From a checkpoint of a small transformer trained on Wikipedia: no position embeddings.
MLP neurons of a small language model. Each row is named by its layer, matrix (up: input weights; down: output weights) and neuron, and shows model dimensions 144-271. Each number is 500 + 40 x the weight over its row's rms, rounded and kept within 0 to 999. Numbers have three digits each.
A block is one neuron, or neurons of one layer that tend to fire together. Before each block is what it responds to, as a language model described it from the Wikipedia text at the highest values.

Responds to: Table cell starts
L11.up2094:466493466460507518495490446534571568535559583497564480409522562499530436458510546415554481487507457538454464505437527509525447490521500546514425540498511458429469462418452533500534439463533470525493496481524527501564519499416522458436560447464457505473504487500435552510555466535528500527462514512545534533525511489472542436535527471461493492453542484483471507520435495527469575588496
L11.down2094:502488500529579401523476504471541507515406518478438450548538430573406499476546467453522500526460458470457493503543461476462495518474500485516475520536539477458520501490562529551489475543469488476538504506480511504467563518518663563484509557516571482491506549479429472419497457431519507489531479554495509575470458524621564579538466512501497502570491528637577476477486520491450488477532

Responds to: Start of titles and ranking phrases
L7.up715:489500452495467481483495537515521451444512464491522439446496507514498487531549482534539451484480543563511553470389542534539506487492434489465472478479443499506511480527417474455554504488467495490556525489516452475447459586455500556490521553440444509531543523487555503483497543461564501518462552520468454571520544545454510569516553502578545491496542471532480514479494487493491520448506
L7.down715:411529512517523505511509572504516516530535545518483558458506428510448454521488553522477547491481511527513444516508469515443562520475520543453520472451502495471490465482577488530463526495536547545498517512566482528490525472494488553516464516503521503510534485461494519480465541423432547506541446542542459559503443549515522458512502509461579531519496463525500422533520521531490450503544
L7.up730:515551526513527432533541513528457513474494506521467521420529501498510553554461458519509498576468511501478530561462517534476465495452517547531463530500421487479449496521527528444536524555559514485474500538515506530498436464415488522457485558500455465414458522533464445449472443460526527505546534481484440491509543540565517478543541431467560432495556546520454557487480538487479511468514
L7.down730:528523612577514489499456440586439509523553486529544491537527538508434424542459508510431535532462448528496478508559525498535484490496509513438505502538517552487458477457532470412513531536470466525431505481491512529474491533494479536557472505485535490536469420527496470434417475470495503517537482509471524553569487501456490503550523531496495499509459507520527570477542517558454503466516
L7.up1317:550513463534510452481519525444561495516444536538524495466492526458530494550501516502601519543479528501495525505465474447527535477483496498416519463452441530521508531478459482474455443485484525398450496458570432526474415491527515531480510594551542450484453473500525450528510502520543483491466470569583452498534586507460480503459527476485526494490475457506497450506482483481483506511561
L7.down1317:569549484490500535535511483520479506498476527511451509553467515461489518582495419472486453551529507533520520526549509467502451541522479497489544422490495531499476485485473513495445485563509507476507503514534491503464447551503406454515508534492491479492491512504495479487407511473533518501485440488574482477544487505480464466449488477429556432476465462492469467573554478539480455458563
L7.up1515:406485507423485508502488469482507566510484519469494514455548597464493536525489532552585546541389499486533511456571566504505552494507538492509534529517485507528442504476468430493483478522568503535517560498565512536500477500532483505496439550536419520436539484530456437540485493445540526524435601522543474554542545488546492439487627496500476483582491462528537431564473482508449467494460
L7.down1515:516399500621515562484525494498491531541504574576525482483520499538530583510539508555496506514460482421460473463511486535476532529461518490510533531592522511543539512511421530447610480486571486610506511559472557483512540509505517526546474441473497494504521567473483439493442484448473522516541534505510581469471440505548494513535613564509491552481521488537563438491551487475506528469509

Responds to: Start of multi-piece words/phrases
L11.up2283:509498556465424497501546550477541457467497497556492486445527434525512544547558564521454557577458524499503506524531510514552470541444477517435567477443504523488469525494489495483528415489552467467498528480551508551502496509463558555549494481529491476402465566533460484467465477411605490465521502441483460526553475490492546458512490500434490455532476482516483546573495515522492526588509
L11.down2283:484489504529518539542590500508545535496475489518515581479455513438451530540397439524487502499435448500550467507543505442560443521492452445453463518470503530458496527491546483468510500541521516516505561523509559583472459493457513508462475462568397426532511521491539498476466466448527548516478503524493519526535507491438538539533499498465546460504521504541451499538449481549427525502532

Responds to: Wiki section-heading closers
L4.up40:436536565476514467477467482430489442460435474533522572541548563540515514465538433551474504534463473605513533520484554466525541512514448486481508484533504413544459553409528447497476473504566494517465450468480473517529476534474516456445446440453498511541531481534470493492502424516552466442478494504538481470500509560479512502473484487501527470488511454524506493549487420417510479585495
L4.down40:564495443517503547418465505488470516505468472537528432526458479506451465490498526484497466539507526481528530438502539450511533501488470511505552491511482513471532479525457535544468397478439484498543493479521519481569550536487504488525516589509486541501486584563482468497539509503503505502414527513490495515504457511415504518425452626518466489496518469496479460522473514489507491520509
L4.up354:500505498458495477545518438530463389508471537448491466479500591473404523538525473558569452541520556600581584539464448511500452519523456435563500525495463500435500491463476488477468494432482494434493490510532435520481485470476532470407411465402468493476498581515508566545479492477502462478509434430520435498552528573539585539492481528519458535487414514498549477471518431501508546527481
L4.down354:464512490536542445518466431481421533503456469479473437511528472493492541447491471492508521536513509477518516555384547567514459518515505501587558510544507455509508425508485517526443486501519497457437490433487463474520470509505557516481445535521526507494524506449565527483512510468504521529558536504487453482481526547461557491468528495530430544503497511496497441545597399510545480509457
L4.up1312:459521495549526465543537449467488465469451590513486618498585511442489536539540404410500420471488530448476568444457528518582513446541460473478484482478586411522541467505490464498534438440497495441491522487482438508492493400513499465517507597448488492500531494500484542438518506554519524533480543520534441504492464498538507556419525478506550491459527435509525556467516434496574530487493
L4.down1312:588497436492541538468480479520521494474458522488502450560470426453514530456479500510435534499549438466544534530487436516571472477507504519528552487610473528528466477486471521556447462473434495493494438497572501510485584517503450425512500510468492560538471524507459540506502482495466495553528507497477430504552456475533439455458483542516460480518501510472492421473513490548515493517463
L4.up2390:496490551495547506535541535540462381388521522534544526539485564535548569484525403534485529577489584558518527445485583502520504451510486531472408538471506491482462420454582504457563515522539503498458505537547515497478477493519574457543425502615472472441535524539494465503448484509538490505554516455473473495607498513473469601514588445476527496536510505540435489463527490427529565462490
L4.down2390:494497547443550474506411469497502534547544505482469537461488494493471478542542455512523447517492486484503539549456563463604447527521446481435522478535504473489530474424503482499517551470456473514502507531466521514456547540460469454478504498509421423540541438478508481470440527495542537497503498486493492532523463507551450440476504503425544511507514421545558428537474484532470475500568

Responds to: Zero cells in stats tables
L4.up814:460474501512504564510558437481498449550526534470438461514554442431592533518529481509516517535424472474536458525514522514502519608533593454498566514399514492509391480583413514500455501519571465495561585440464503505502541531505523403464489537546482553521538535486470484459499510537525464508443461508559539470571557552402475483541518475475554491503556468505505512470524450515511472504473
L4.down814:502563524417518454489402482472408544528458459513448421471503468507554484572505516494577520506532520497444502568530491462533489487461571501520524555473491502560519464487434517487453458505510545519487557497466514519506530544514466590541530469451462528435549540493497562497481575518534515445398511554522523463476440493479467417481507506506527503529546484511465478504510467510513527514439
L4.up2155:526442524486499521537518487418425451475561540397578628489494525521511541485526532526450472455451535507507557524517495423507428464501503417401468483450554474436501353531490498470546508458462529500603486529442484562513458443546515499499494503442469515484462499520493569484518478570456518479549528549492541499520510522554524484550443432468474473519570497496496556495498488500514521504510
L4.down2155:467506448502481518554532497458471530492479528442467521519458495522505576476546576532471455541493473569514463490507502517467551445548529568481461565472544488546488504473427543459596516454457462538493448514512520577523473531532486407432500437515455526477446570481413532492428493488499580494544544539520536511561490501547492502525478484501501556468445448570492510529495497468430478427519
L4.up2175:388562519461468495492504564439536457555504522426549538389531536463461474464496584534521504541482507458531545572535419504498492561499501504452529474475528502507495483510470449543477506540499597456549535484476555477454540512496432543549541475520477491507516471500544582481482440447548474464497538521519488471492539473487514470550512401463494461446475429534432531537475440455528572490524
L4.down2175:537575526405480490559501528468538440517481473527538468509504508444577499555606550540558438439499479464535524540565505542516490528491553503440495536484505474465479561495470467520532453541512508546505534499540513536440519554477483484523507468435450510449486552422500497508479522455499572548456542489436497514541509421561489498520542492470516490456439475425442511494510527417453559436554
L4.up2212:510480560494468451510533585500446493541512508507512495443523506512489479561532546481549516515426513548506496434428533518528569559513534512433419545498419417552435491536479457504492530527534606521558523451482480456493543535474484485443449501461515441466511523513449545454507538474563518509494467468485444574493555470469575527492586505474495524469505460511471526531547467508491502474479
L4.down2212:535475515500436441547449509492456530572452426529557469452547563533507519448486461563444559522557508555534543474552500559552466490559486460494471472531452450587463494493475494497487501552530538531493483518484517532461535475517546571534443466467542471539523499539499458517511493479530459494527503468467550484547476517534519486529533499509472544481471532543469518526475531452514571455516

Responds to: Zero cells in stat tables
L7.up692:491537508453477521536517495478437518581522456446552513536460480448468493583441575449476440600496484494442500500402519550461552472521534534442497545588501540538465495547499591505538527526499487503511492529534538534553471510511428478468488474477517460472498486406520508497517446467604536495465494524455519489506435550535498468479507537513448499454447446465492530476445425459561530463513
L7.down692:512498514588522476469529457529497535459551503519544404435522476520575484512610626500448527479515461515556509510473486557490523535455444485478483448539480454446533523507543594469499487583449552488470487376502538605538505454525520518529532514485533422504471512538527577502526507500457541495546561464475505522483550427471493461537567466536526484478523456574495534480501518456498537496576
L7.up909:488537441491497512535466511475434527520548539488539482508480535515494493566456453445516468475512506565489568518480471439582515521509517509508493584511566507528477468439491522498495488505515547515431487508521525453465589418433484465489489474513519484496503607436523490527494531501507531520491509434462498476519506473549493485502522532547466503446562489424467545476472507498526494544436
L7.down909:511513535538550440462512433512528497470527471471515526460495510489552534563572509460572557497461505465563506553525485470511531523522589467525512530421505563472515492524464465496490422483509505491514517398542548447490527465467398527456552432544540484544508527523529577560417558451536523562497509487562550490473496496443479468504441519516517549531494546416514455612528520534417427512492
L7.up2122:555544456435487452527523564515443542484438509525467500500569477561511536542449516408508429541500485526475522540499500488424548469512534522497456553494571530498392451444407488508442556476506536460621441494542472554511470488459534517470504480528561504467536572508446517488519429477551471485501466476465464583510494554506547490579444538551498466480546531507455588525466387530432465464554
L7.down2122:507465516528461456498527546515486537491497441479500340467557448513531464567548435541596510491482491468516575490470457573516524470438472494523560521425443503519441436549462466444448506504550485508482534575496496554454514464567527520503405477516512445463496507428486492453547543456463505504504440544449500520534486465496509468496458478501527510447493472498437485457519463504513432491610
L7.up2135:474475527573517516604498490507559439504525513384528472578451451534474465487488498517526509416417500497481494516520501519502480486544520521505537504491474529417435560491504550514543462485528514502472457543494487543481561504544521483476448491561438452513464565519436498462444482480513466503460474495507474613516598502490495374496438475471422461408516495464483490473442472548477553466537
L7.down2135:488483462528547556495489521481525452457480471451480510474472440583456460546523504596512506576570499459462536460438512460495532499407468519445487550478517473455510512575462441552532477447467382597475508468556586475503574491519545497522536492537559488528444455500461496532579456511444431449515476457457499520460519467481508439538503495521516519545536436500512553470522486495480498443527